Part of a small language model's weights.
Size: 26 layers, width 384, 3 heads of 128, 57.4M parameters.
Architecture: LayerNorm before each block, learned positions, biases, tied embeddings, normalized queries and keys.
MLP neurons of a small language model. Each row is named by its layer, matrix (up: input weights) and neuron, and shows model dimensions 16-271. Each number is 500 + 25 x the weight over its row's rms, rounded and kept within 0 to 999. Numbers have three digits each.
After each neuron's rows, "fires on" lists the tokens most often at its 100 highest values on Wikipedia text that the model never trained on.

L6.up1133:530475510472497503506532558512507467476483509543502459473523464537465490454510508512533436490493502523526502480457486501482481462529513494497516545485487527468498528492488525515533468503477539461453486466456476503517482534490464473495507510443510487484534484537495529478482487449523480512503497522542505517487477491522504488486485491463493553502437513486483490502536521506474524491529478486495454493498511500517521491485533531448507475524507529446525520522509476520510500482494501494519502470508471548496526532495489544481518455541496500490461488501488494554504520499458496490540502489510480508524533496497496506531448491493477480494518490487505469496496495485560524513505558500499506493488536490466521467532486496433464557488514537506494496497455480474466508517470471
fires on: " |", "4:"

L18.up1091:488484486535453502556521546545461486501477471430515526517525541467547508512469481487495514506505530501455506497511497486478509478497476535480553506511476493505467460472486487487516439502491526500489508515479470502521501516482509525479501478470530498471514471471495512453519520498462507559476510497497515500518493549497544468547481499496509488478488480537455467470531500534452515499457538494522514507478499478459544489517503531490471511499526500460530446478494476483517504475526516436550551524489501513522493452467471497519493494520509500468489488502480523485491474505498496499499541457492460545504485457474496546490514537490511485495500528496484519532494517542510486522475538495517457519501533511502498497508490492429472516491478498483481523527547467498513511528497535
fires on: "\n", " |", "==", " ==", "==="

L18.up325:448533507518505475486512521468484462480504474508533544463509513510478469465488496512508448512479510496466499468489533561504473498463501490495453507496449491492521537472515477493502512515514514532483500491477530474504495533554496517554527448481520520556523502480519476468476436502453483497492517512510478534489489542511499470525501533507505504567511505513478470491476499514502500464529500499499506513451581514496510506530529519496538493519526531532475499493497506444485546457509541525457496544510502467523476506488501526492523500473506543484503526483505545499538534527511423507478508495509499501472492455487505513544464503535519485524490504484503495515495519489511500526497496509501496477455489497511507484517518497492484469527508489504480511527476540539473519491486464
fires on: " for", " in", " with"

L6.up761:530548510515461505524501523415498539532521471511465495504493435531504508490480489516478549494488472528466440510498499503481505499535515504488524522463482510471489502490526460469536532491479454515522476516494555493503510476462492534525542516493510532487497459509527453544507495496545517500475475463543470481541516518504494498534519494516503431530539476508491455513506488556497527480505517529516494491450469514474499555491493523495483527504487505523498517510519476474484543489500522494446513505459480521511540474488477469493488509499520464541524502481501509508504477509502480553457508503538485504503514480440486551477545449500484531476509509512512464464502491519500516481484496535472455463532449520465494516513526519468500438456475482539483470511518472477479513476497490
fires on: ")", "\""

L6.up392:511520484493519536511483494456514538526489505501516483477519496490477496524470475493514505497470507517515478478473467512459526504513519457500514471500474493482483529469537469473483543516456497495492507494485458514498483546506548487502467478496505457471502508448499498491537506506462511484511501459487497473530433507520550513495537491536486473493481541513495489488451492466481525515543510502482490529462529460468465514505472495465501455511485503483447496531494484520510450526491512492490510509533539515486458555489503479493505529532494483493435473514506552542521485514493486514475529509499497499510457478493512518464490495543467509487503491487508488517473510488499556535489507477512544496464490515520526524496514472481471472547528516535491516511524514493462493480523484
fires on: " [", " /", " $", "[", " //", " anti-"

L6.up1405:441497537515500518518527507543497475515445477504491510529465466482499464438481481506483485475528530512498480534451488513501497462509487483517485528504458514506490551491510511517517456495506506530493461522516544463529522500487474495483488548501520464502465506506509555482511550499540465521455554525510450490516503481473455475498507525543505485463531516481531495554527486458463531500536535543473476463483498502456503520485515496492531542462489510512464478521487485487469454499521518502524527468485441478521486518533514490504519474497490535493509481488521477498498470505509493527522513510517478488473493509479477519503482494531508502506482503516535485484440505462467493491529480485465461458492512496479507531481504480487499488516532536518550492497529505523495525523474510
fires on: "\n", " 0"

L20.up103:551525496524535517517491499513477510507463498522473506540479477505542481506473479534503499487514547481501530498532482467478489478502502524505467521485530478485456483507506503500437517493502490513468519506497569513494480501537472491482501540482516517525500490510520527486500510502476489519497522475557497474498482535500495485451491552470545531513538495451503493525505501474540548459470500535515493481459516426544505483528478503528477472508485511476516470499500549546519517443505489512518485456486501497494516523509498501530483519543502513522502504555507532509490520522499509476518425502503497454506493516465448519460549526493491487508483454454543499449487511523511522444483496469513449464445465522472531493490473485492490484505498477511496486499505486502518530484481485
fires on: " are", " as", " r", " were", " have", " has"

L13.up1046:510540507477514495477510517527473515504494475515509487524492481494518474490475462519516513475499481537433475448521481482501538462499475469514507492485536480483492501523488524488519480496496455501504531554500476485465491489511502500531489484498494519518473508471501480506514490476505490546515459549493511505498518518480558457462530519501493485517526542512490524506502465472472473504498501502506475525505507550503515496527555486448523522489507454504503522497517464485516464502478479523504527466529469538464486509460526482494512465476536467511481481529479521473505507483483558495500480507496481467499514527470508573529466516481518504493554474481568550518493516483533440500499499432540487505522498511496482501509471469498486513466489487506557499490457486504549457517503512
fires on: " a", " own", " an", " their", " its"

L6.up193:459446489532501528507532508481534516533513510501516508522499536453510477489492543527533501566476510507487474503507497506514466494508501509509485406499519484467455459498483540492471473514539504505520479522500458506511501498477466537509506472530463490490455471505527505480497484475499530560501470464519484507536474498502553489474449478443451505536497509531484472536486533485458524481507495490432479547532517491525452494507518532521526493476511522480507502485471495499482468490505516536504469495489502478507479518496515477512503511500551490511534483546501508452516495545473526478462437516473434448510524504531538556520538501459506509525548488470532467498491526529478514474505511505490476472496509481555523514522475494500437498489530475484501488483525501489527481492486503
fires on: "====", " Men's", " Women's", "'"

L13.up1166:505504531476462513540463523482531502507506527489546486520521458489532437531487478488525498516561519513546508511521516433486549487523493484505517514468543502485505507536500502501499554492516511485506530479474492507499462515503472502490486507482509508509484526519507480494504485548509512500527539520524503492502544469462440457447462499495497533531489466492536487511475484518497456477494529506487489497485489503499484480537534468442509467466511512524487460468482496478486524528496521504505525463515491501490475512471552510451486460514516486509498526498522475501493498488490501468531489521462492494504492459501523520463478479501502474521510481489468548539502530501489458473533462470436493535500473525500511471506480524476548541502517532513513514531481517499483528455503538
fires on: "-", " of", " a"

L18.up578:477513509510517477519517462487496495515499510483459486532456453498508529497516470507506453501486509474524492516484496488521513467475440519535539503520543498512473527528513519512550507481493442533520454542472514497561443473497467490502530479467513470491524502499517479522505506518456503481497529526505523532500452482549518494472502470548515460515499521475535496465500487520536493520542491519547560487523499516522492434488456490525543525481518498522524542480550499461476497502545516531445453486492513523502497487478530517522494510497489488505504484504509477501498480519499546483526481466491498544537442504475525517530498518526458504490485523480483496459448551525567513489504485492528476533476480517495528476496512521471514489526531456477532463494515449540471495505520472
fires on: " N", " Y", " W", " \"N", " n"

L6.up540:464520514492456536529512489512539489493480463522471524499485521453509525471525485461507536505483447491497500510486529473483462506514522505486494462546450527577459505497523492543529488542494462498495479502540528483528502496544480484531493508492559480485502521516536480521551563533527499495434540525512501525471460503494483481516486524499461476526525515474506520499548475494499548500479519513502506482495506497487487493499498528487532508483505510555493488477516505524514506488476501510532532518498463476526534458482499493493524481539507488493511452508502487493485494476470492518509528505520481498457475524554498544534487493500518499500482566500541502476482488468482522510499474521497507434482498502504541495499474505496477542542493532513523472517543492461529488527495465
fires on: "\n"

L20.up1346:473511478536504475538520478457517525521499525540537536537468500499527475492525537489483514555476490511489545516503487510484520496486454537489489531488479522519522504454480535529499481509511509519444467472516487565467440511510509470517549465538520443479529482505468478526495544524477484524500482493502479497463539471508514510501481495501506472499528483478494485513500476497503519520513515505538501476493499499486472528470507533467488500484531494565519516494491504494525485487521533513500536476514517479513510484469500480504536519520512553526448496455519492506512475505517482481532509518509475508475510538473584495512475500511522494465512487516511526479493483476526504499495486497486451508483529555510521524461506530501486471544497510487504515513491480509502496490574516
fires on: " N", " F", " Z", " University"

L13.up211:470499448485500492497507487478514463495570495477469495470477496465497489511472513508479483522566500495534470487482497498492511458528517478541491465549511502509561526505551496483529457528506479498525509498497518495484536505488527487488497509454462538534450510474481506506482444518494482465497425495518523507499463527532481525541469504506488542517441480540502504526460514494503501506515484473527491512511507463501502458488473505474550490502481500475506486510554522527512479502516477522495498512515518513493484481546501511557495482500519494484502494544498466463511509540479474542466482467505528517487488528455489468459477463503524470520470553502523510514513469494520476526533484535476517511499515471454511494528474538503490538475531478495509462466502532520521479504439468
fires on: " |", " and", " of"

L6.up308:494490511516474481514506508520507504525498536464501474473518525520509442451510560550510518506496487487538503471513550483448479474466518504468505468475511516476468467507455510519521504499465453512540489447460510507497456523470476518507505481523522506510531511501522534531468495508508551499488473532522499498486503504512498508443460515511502528479525500503524491516490506520466491529488503499503558510543517499484487522486488484490528502495476485470463474497452457501482547455503509498507468497493533500497487533494499508468500534498491471478522496508533472472482553491464482501491493490502540517509540471459490505452525508474523499467475463520491485493529526569525522485524522496491510509487485493456504466516487498507536524501499524481503492486492505519454510474471525
fires on: " and", ",", "),", ";", ");"

L13.up13:429513489503492527535527530530482508474503479476512508481490560479502511498534480526521494464480474503495485502503498493491552461466476455513488475475464487516482477469493533502518476489488485542461500470517491518463488495518521478512548464518488541522504467506525491494502495478528501495481526480503508488473497509522494489482510505477479544478479478496514468516516543470547515471475497474487505536529502505516532518517510535479484454528462507518542546528465511519478513486474487511532521484502459468471489496517487522475521556533516522475474521471501512496507516466523498521514496539456491526524470508501511498469524471515552507491525466512523543501525491527528475524501501473510481515539486437472533505491523495515490473502473525513495485463446475450466537486493546
fires on: " in", " of", " to"

L6.up312:466493538500469518552502495476531507485499457505489493505510509491586480447498492491514546564479483510485506516470528533543488494499493485504502475525508522507493500511521486497491492515503517498494518513543536495511506502517494489501487544488521473517471532535588499499510490459498472496491502474525481487462507487482473497488503519502488458521550496482502511547530507490493514521490484537474528503464472460445485515499534519518456474450512497477497456477464511483510466493480513466529511515457477491530473500492483496517525494478473494492456498503488513468496475512485506492536505527476507528508472521493505509518496493527478493498514498517548520490473494523481468483483507490516452493524506511468489558520502503538521465520480556545510506520540503506532473540476493
fires on: "\n", " |"

L13.up1079:540482538514482505455481490514518545535500512479505542514502501489509499458476448493516518482505449484477505533503531460476485480486481485529482524521522494495520514497444482462505514483530483509467466525513488486520443529504461513484491506472487502481494496524511539510525507470530517478487518531507480497526481518478456515558520492554514475463534482514477482492495503525468471490436543496536528520432525495518518480498520480507479517538497495491503469471479544524521535501493507486500536523520495542484518481494505473495550501554472483541529507454507511493505482495489503490517520521467516500479470477466492524508537498513548524448506500513482450528510495526506485518466483498535492481492483463465496484485504528477493475550524537505478480484517508467498431554504506
fires on: " the", " of", "\"", "/", "\","

L13.up1241:552485508513514513483524503511501498473493494489454479530506517504493533529482510517584487512510464511517520483480514478482531532527492496471550505425509519537535501530499539500430471483503492530452480490483500496516533488495491525521493517464481478501553525484494487489485530492504528468540477496488491502503499478480545487478494523504492472443484501511543503463509480530502488521518483479431516468506494479528440525489480467437471492470478458537494476496479494463514512461487557532518519513540490560503485497506479505502493479493476495540474509466507519527460479470464498519534504487475503488463528497487517514452505530510494530484485488516491498535542555533511477494502474559462454520483524540484503528517455529501506484537444498461512530481472518490536504529469467
fires on: " as", " and", " (with", " with", " |", ";"

L20.up1081:551540516520491505503479548522491536525484490495490493469508522478487504531480500559497510514527493479510508509479527489505476521490483483504460484496509461463481440463532547510491515493498492557486507507461495500456517501520440555508495514490441477500516488483503507477446524507474443506479527485507512521514499557515520504525455544509517567491485540517462511539485542535515482483504513533517520413464512481505447501491519534473500487544532521494488513462514532468492505503520521489516503509554489478483510518516511470485525479470509532475549507466523513524518488509531452488475481491474495521501491515468496490476511445549559450497500507530468491528512510515520478529474484495519503536468450498517527489507463497496523502559506490564541509470503476484514504511479495
fires on: " In", " of", " for", " in"

L13.up141:510466548519450538447480491521501520452501501503499472531502495474498472546499468484503506455534495478491496501544543529477534487470517502474503519493495521517482525487459506500517523486499479493493510492504506482496520548460464527492544515525509492522512514498518489515532496510495501487526488532508475513507513460510457479516530492542505498502496503535469509504501542525530490491501456508519475524507522539486490551492514480538554467505540512484502484502547489502464502485488485462486523519454507520508522465499464501459449468518489518519480500463483568504520522520496452469509506472516490428519523472520548526518493498511537475484539467524519516461519455510489483509508535456505481475501458477501507538509532491457543519518550508493513488468517467529485521500502484
fires on: " the", "'s", " of", " a", " first"

L18.up244:494490525503488478539475508507524447495519493453497469511477472451552497502534447513463483489462486485529505473483472501517473460504475485501526497496509483519505509524484494491517492517466517478491490526494526499522478493504489489492526483505506500500527474508513481509534483532502496515497510510526512467452486481522478490493508529482468493555448512449577496509517521476530497502570538436525499505482488550453499512512453537477442509491535461511511524515526469535488492493455524536481515521545537486501470481522481483514496457492475490457527456485487418505493478490496538498530558486528523538510484498472557548499511494511502470485509485498498485501482536475442489510533501457517483489453530534489512438484494471481506499495506480464498505493463517512463541511548503
fires on: " Y", " \"M", " \"R", " \"N", " Z"

L18.up1174:512489477502509504508502467490536504484501495511517514462525494527479569513496495508516524514519488542447512441460518466499516471507513469507493458514444525499489505546506504477510467485525530504477521497468456497497523520491512532505486543513530499516508550498521510490497488487508529459500461518464457487505547521497525495488498487518505475499498522502487552504491474465498478523525484489485501497496479551512503539496479496531515536486476517470504527467491510486478514488515468488516524478479513519514485456464477491462484512473486493490521532521550490489472538476539503512485481475489506468495538469456525523504447505446520537508513471499518531508512508485502479508510450496544504502515518499440499580506535500504508552499509506499452474471526505534527477484490505
fires on: " an", " a", "U", " U", "A"

L6.up21:501477504474446515532524445507515479493504494460498514435500492519516497493474497487466469501550524476556490526451502500528478481536557512476479490503524492526476460487544505487476499530502486500520497488538499476476491519498469493476489500499502558490468490489476529520524528467526487519545484526531507454478465484523500531488501490500478501489460463461511476518479516542475521437494474450478433471476496529519518505466455533514515505522554512511513487492522502493504516459525484509530522493549496521531540472529563501521489511482524525522507454515488477464510492496484506501509510490475458495475522503470505482506530478467513497512470507514529507541513473514491512548525539478495479514511511503536449496535485476515502535518533513481481530510520506534497473525476470
fires on: " |", "\n"

L13.up720:506504476517523478489477524525508488470506521469506487533504487524526445526533550540484519534472462476516488461477559513486472475459502482518514461460482533453492480470503504508506517496487473521538535508457481498488472525509469455542508480510494489474496474524489465507451512486489523503437512475495473495486473496504546503484498533488521482484541532519499492443477529470461531544495500543471495523514485474519515520486503510529474527452497474447457490463528487504476549495519484489517488524476507513483473551504496520492547512478490501513494500549526491500500472539534528473504518505477511490532541504471489494512501501503482526464490484467508479504527507484466502533534530500516516527499455481468495542487479498536472518495503535496518497496513462483502545506499485
fires on: " and", ","

L13.up589:498511531500493464536483452498519495467506528510522482527568529503481457494493488495466478527491481488515501518500493494498516457534540522448538436476517529470529512525491527474497472488515533518542536465494452458460522503471532538554508442503471493490502503550496483512488481487532492495504513554516451465504534489472514520512482503504509516515493494488489508522485524504491501557462464479475484528505484520503484503501475510471494491501478438530497480506507502461473472478479491509505547494522512533474533525489505483492505533484482511504510463518522496509483518513446455466566502509502506513495477450482475515502516512550510473451508513532510506463527506493536500494463487488501448496475497538499502503535515530463483504528523499432521473511481529499491534467484443
fires on: " of", " |", ";"

L20.up307:498526509443536514475484531502503513505512528494494486524547498438457511477514517505542524512535492454483515515530482532487466515524492467509459517512487506545484517498500494515458514510549530560512498535499490519502547484513513519501509477505455487482497497484516489478495491471525509474468523530511520453507518521483533473476525504493512475491491447508471502490501472476502514492547550498507500488464493501557477459514544490509512513482465451537506517505496495475533464480487510528529482467493457473496524502495507460529460518499516502539494530512547494536504546472492461471445501474512503479509511456458490499496489480478502517506494533501549465540508457495527490521479515511471503505452509481498491490512526508490480517528484516527486485505500520499480526517474488
fires on: " K", " Candidate", " |"

L6.up1252:501473505503459477497522523485517508510518511531554492498526525529489443545530531479529488521466451458475518529513510480518476533458524527483488499493487465462488472509507551462529531500474492501505526478488487516472550485523488501539493484496532489486499516526500501490493465467514527502480477518485480501473523511516476515474534460504505500435473551555488529500508514487431489518497506511525507516489531500478494490488500512496498488454527452493486523498532518470517529451511490494487515527485519556500468461502534513496506502520472487563521509521524477494498479497458495483473495440468522518488498526484451521530521504477525532508534502510481540475485497530535516498479564504497526483532485496464517529510497498490542524502469509476490509510539490472517492487469519
fires on: " and", ",", "s,", "ing,"

L6.up670:472480510516469484506505482525483496495502518485515474509506468483463500499469446538509505511486497515456503505501505476444487483561496523467457524495511545484490483488476526497505527488507525547504528483495491565520483467530500485547513472482477505532508511512541477516492484516510522492529488495518533549490494459549505442503474568479502520500502480490464492515482510499512501484532507471504464476506469538545469488464507473504479517521501473492548509521506480534518422536467464527497530487457484466494519505521494449529443493507516485491496479509486530524533511511528451506491525477474490528544469496496462509484494478450500482506490482494506469489524523526484498517492518517516496497512487494473476464453522528516473462513469503522524501516467497528500521526505498
fires on: " K", "K", " (K"

L20.up1343:466468546510499505505486530536524459482489495521505502455512526511480486508522497487530511508477484501482514458492529486520485463518546524539490503478461512466491522554470515534528503503530474528480515531485503504486543522536467486497500510561484483486486491520558504509519541487503512526499528495518512470499504484477501477476468506579463537487519536506533447491467542466443481490528527531487542472469514508500478486473469519539511500475509541505481498479492488518512492500495541499519502476483484532511501513507533468455519529514493477541488469523506567508479503537488522489561507472476484507464571511493539508473507478537496532523482500521490494497496508455531549553486535490543528537521488559463518512499507508497522517478467445501496560499523512501487525477511518
fires on: " the", " La", " Le", " My", " The", " \"A"

L13.up580:489466490474521491489546505522487499460502537490509480480489522482476490542463463505489493516491533503516517479500528466511503484494503555507499483494467511502513478489489497527499512527457459547534522533506493468464531496511502492510495524501474510501513461510519514513540480488458522506505526490535508506455512484471515509508528517497514506527498519488484540502484528468523521505445535469462501486478540463472488523485477523471496494481508510504501552540524487478504544494501525534483527512480528477536472463490501482476545485534493560496464542497525505476454488531503479454503480520481529462505498444510482478487548438533502496467504490489492541512542506499466472495464493491552504497478449484524538504510542509477532516462478475544513528509478563508501462526458483
fires on: " of", " with", " in", " |", " from", " its"

L13.up1256:513510530542521483478514516505450494519525509436524466465518476507529459520530516524532474532519495488462495520446488466510473482499534505469549536514506511508465511535487515479503517469499529482538514459489474468510550499487494465497450486510489517483452479505449491533492530500535493478481509544500436533489552496506524513535508539505509514533512495537555480499481501527497492506486472519514526503490523493497521499511474487483520497462515481497574462512475523489486459457561489524489448497486540523496485538474485536511490521488471448491505467506491497483482517472492530456461518500477455494531496510494480528506538486462502511494532514485495477479511497451522538481500511491517480525495500499470486445528513460490500509502545502480485512465489485521491540515475521
fires on: "-", " a", "|", " both", " as", " were"

L6.up737:524495493479527488518509506480494491502485528529458485500517474503479500515507452506537490446536512447491532466470495500496525500528503486527515476492457486482545489499494510479481448529553500485538513493492472461537513573500485504539501496467497497535505468498504535496498462554484511476482529496479540502520504535507512507479549550450472503512477473543463521494527534492472496519488510499512505488478501476492519527519536510509511537511463506493486527516493510517508477471521496485497523484517504518496465527549518515541526481516498534515496496513508555520512505463486479470477474478494487524456508519498513462517496485482475489461467480433517507504513519516465488525503497466513473507500508504524487506485477493511525518519508523486469524527508470474451483449535507
fires on: " |", " Total", " US"

L13.up389:486466503497464516523508511491480483455547523503510531488479559450488521495523448492482513501528523503510495497498529502552503472551472543472500497471484494507513513489507495527532480499543502526498535506511516528470522495478459496560517506503472490518488486550545507522456503523463489559467533462487516487461506477497544474551502532477484570520470514514461537548500502505516524508498472500478518442501540512467527466513486528520520520465491480491530513511474468500493479504494498511489502489467486512516485478494496498473508513494475503477475517527469537467469526504524531511528496520471472477513497510509492492493484484517531506470490508485472525486511486534520534517526482468506472485467482508443547472523505520513494574512479523519512517524449536522474521506501478
fires on: " of", " the"

L18.up397:484503481468511501502461514546530513516500494504495519496500499513495456540540477494518544501523533503486449476448494481531485504506531495513501472459497470533495494496509543470514479516521477455494488490521513511527502520490469529556481500479513469509541524543500503490515442473459519495494498491505532511518502517505520492552507516520487493504481482501458543448481539466529554537522504513506536500484502483462517591518494446552453488517517480469496501478522503480445505480497514499542480503480488545504480490488521486499432503508494532516473498512517509561536468509493510515506521487504482479471537492568455481485507540528512511482491460464508466520531487529474497493514461524508474561532502512500481499499532512515497504500500524497490476509492475502512559511467490
fires on: " took", " st", " in", " as", " ab"

L18.up1258:513471528498470449510521488488547500502520489495466467489498495490504483506442460539525476446511492496451518483516553449533512466492497495459506480478479529493463529526484522499518522472545497555464538518489510525538451484490500477535480483477469466528507502477512490507478466495516484511521516515463531514537541476478506487443475533470483496505462530512478571485474505477495499482497458482493528499510527529487445500477510514492516528466523510474482499465495471503499509490494524510506489504480493500500504511489527524468496480502525498511493523457464512519530548469474510525521484502538467446526520482439523504507512510519516529493537479555516518512503513496489465536533488484523496524521481487486511479503514524493536501496509505522543490489443524482522483514511441
fires on: " a", " A", "ere"

L6.up734:504568514435483481480497530490515509568470491510482520512519481547485464517498523530470499486498479490507511533493523521502561470495479549503538515512469547491551488521479474495514498459506491498525490543523465532502529481529492504484530512499475522498521497474503455504507515503489490526538520524508543455512442499539478505502496511513498492467470499489508504469501515504481517523489511519491478482505483506483510484532572460479528513488541489503495519531473530501498499479509509497506516500491481498518497499507506496514536529480495481469472541508458518537487457495500469491542454478460514485487564478443458471544465537475527490528497466521502511494478472508480540498568508493513523525479484502487455495463524498500480511500469518522497522482499440478499479529486515
fires on: " also", " who", " part", "==L", " of", " where"

L6.up534:513527488467481511504542543478484486550554464514466455544473462494526491521495484537487528509534490509495509499523512492490509515530479518497494501447529511493481458483501446500523525490485533512489483482507508494516537498506501463482506441437552474467506470507503520523478527525509517476493477522468507507490503510446467489483508499512512443509514520516540465483483498523498497467525490455531474515489493517519479507507504529513516488521486517526506520525526513520470462504430484528503494493489447511483508525465486535492478548483527424542498545532472546531545477489506458534499489517509452513456508547475497502523490462480497494467516448490520500509495451510508503478461499507538492521529525523469488510511504514512473450465465469460508485469494486460507476501496453
fires on: "\"", "”", "s\""

L6.up188:507538539500468509580482525475514521484507463496512534485478481495480482505474494503517514487476508527504490523509466494511525465514525457505498534505498490488525519486507468495552475484506517527495507460504487511487461509511537484477546526478472484488544490500511502462507516490500481519532486468537543523484492552512531508538517467512511481507522480516481523467487510550504521462498495496495482522497483508506504490557489526486486503512473495476482511499495490481504478510545524488551513589511486468470449505443487496532494530498516478459515554479534470503526500508467502519498481492472524504493512526476513516527534497530505503511475459499489487546500491511490558554501503529513517534526564511524494539514488515516501451483520483516473502477488431501530565524473484
fires on: "\n", " |"

L6.up36:549516510507520488519485454508492511497479542492514451491515452498515471537499518501496486518496460503494478521522552496507476514464530489506549502509506489473479515523522503517523476483499504572517461497456519477463559484520489522501472521502508457507538502471513501541504523518509537479536468505498503493513511515472488533507522450541546520488525524515441490512526495510492509492524496543498513503462556479503491525486503497534513467500482443530493469498518439482519550476490519514497512506467547522510523478511483493483498493532512498528503452493487487494518473484465498486490522452490460471523514476457455524479515519520495472451475463522475498485488497527485492493480491544524494545521515493489501497514511517498556484506497509515522466479490501465478521526457501
fires on: " and", ",", "i,"

L13.up552:484508511521490522495520542499496493538456529491520481525494483528515515494524488496481480449506497483518514512492496497564514538511541477505545564493484536518510530507479500498507483484512461462510486524489499446538537496486479503488512464469540473465500482500518481502503483506479480491532481486502506533532472513488497484550555559481480472485450483518494512454526521501478467508471556528521483488481478532486511499493543523456526490539521494491493509510531499513481523546531498539497488544540523510491468505520505499483565504482486506534536507463542486532486523500514526476478495501475497540503480503467500477555489514511519507503526507568511518491519524519533499513475481529502513477490529532454490521490484466461484518494532520490464517471499481471482484487425476
fires on: " |", " of"

L6.up1145:478526494471473475514442494481517464510472518532532491472508509500492487521488510497515457484494494517494505481481493467466498512455478484510505505472510462492519497509482453510484540527476526473490472484484466526475542497507479514511493506514512476500520545490491517507496491485444456535501486491486490511501495488504558530483457472496514503469525547538480455502448528479548526485570520500509502481454472504488480524537508498480471471510483540494488472507526495508508481502502485507483473519538523516504466525475543488466519502533523485487490559512526483510534462530523506555509522497491519500473469463511493505473527500509502516508503471502512518526477507502503510508542482489478527467495484509506548503532489473502454501514484485489520517452535519467484462502507447
fires on: " /", " +", " //", " ×", "\""

L6.up262:490555548514464515554476486527497463534503525474520495482522422516478487483470483477515507483513468501447495517448511518526532491489480482536516510540488499481501494464500497513472480472482518523530499506509528507505515488500489532456535543495494499504495504493534511528516481506486464495524509473505509488548463518470515489500511475541534484496521529470508509508514476507475488494494536522563504489524502492489505505519523519501475479498506517503431455498437460433508492474530498513531504536482508515475508524476505541494491511508532496514530487474476524467508540469492500484483438480504459463500523511436486497501537471476511494531492509497496489484455508508497517492539502487462459512490484496500497482539489443503542505514486507536589478491517468502470474524437531
fires on: "\n", ".", "\"."

L6.up1141:487462460482484501511528487530483468480531540479530487464525543560501502501522495505474558525505499489491478513476488480494464490471533471473511525524508546501516494496509501509471493504466503495536515453442479492507497475518496522506499490530521489490433489491536539524482531473476464501464539515492506508490491482503474495451510486507492463460494514475512477535508511541482495501480549508487467527500521542539497503483465483540529526444531495458450521464431519553466494470494492503539488543493521486518470491497538523512462537498481484523552475493545506474453484514491504474508500478475478490517510466472507549529488506523522497549510496535476530475478522529532557461511492496487530514522499508464471495516506499492510468497492489544566499504462476494472478474494543
fires on: ",", " and", "p,", "s,", "i,", "a,"

L20.up140:472510501478481531520500493533499492501501489490473474478499538483495532505464477527490481473470528490490480529464464454494473495519500502488517486480498462505464504489503468481500545535511499509518532501498485533535505456517479493488457511464536507520512531502511476515493478475492510484508534514476511512519451504505505468550508533541506479514475453460470456517502503485503488491551464515504505484486505507487463533480508426530462516497500518553512514510492496461484443532515555520513482510500442501470464464534483445518474498527465514495536508477513489551501461490460506476456490481483511538469480515454482511530528505538475528494477465487482522480535498541539498529452537501526499537499519534514545521439524506528511458512474504491490480483474521496479471497516468
fires on: " K", " W", " in", "–19", " (19"

L6.up1424:512446505550564488510524480527481504493447474465506474502512487546495453565508530558479503499520526487532510503530508466556471469523497529440521502451528512512513540538503519494448543497501520511531504535452489497458491483473443502516454518490512497521503540506484497466523505549480515500512524499488501480523537532480516490487478522475522511517511504492485447500510507463497505478459516509486515496500525508500490524531517501527473462482480491518522491526521505530466527511470502533508503488510497545501498532409514547503475484493531528519466536504472533514549563509469495451518493493485495488491501465456518512510475512520472514513503508514489513472497526455504506516491517500485491487466504488535522450522471446476435454496508477520531518483530490514465481494478528
fires on: "-", " is", " are", " were"

L13.up1010:516521501509463512485459528465470491533537558501510511582481477498494553510485517488490511485482489496509537526510474485488477480495504531512568469464521517463505515491469507494480462539509492500504482514510505497508473483517514483506525461458490494534488513521504488502479515509521492477538504536475525492499495525504484522523467504453500505536511531528503459515508505541508477476522540505498504478497490497503469489501482500512529509499541491498519456487482520493501491541429537487464519539522475501464483547493507526494473490488504497466463509514557478556522484473488507516526506519477506526528487522481478483506558519510521472475484482496479482517520451488524538502487481510495453483437468513525536504530524485498507448487551502500472459466496485510536495477469509
fires on: ")", "\"", "\",", ";", " |", ");"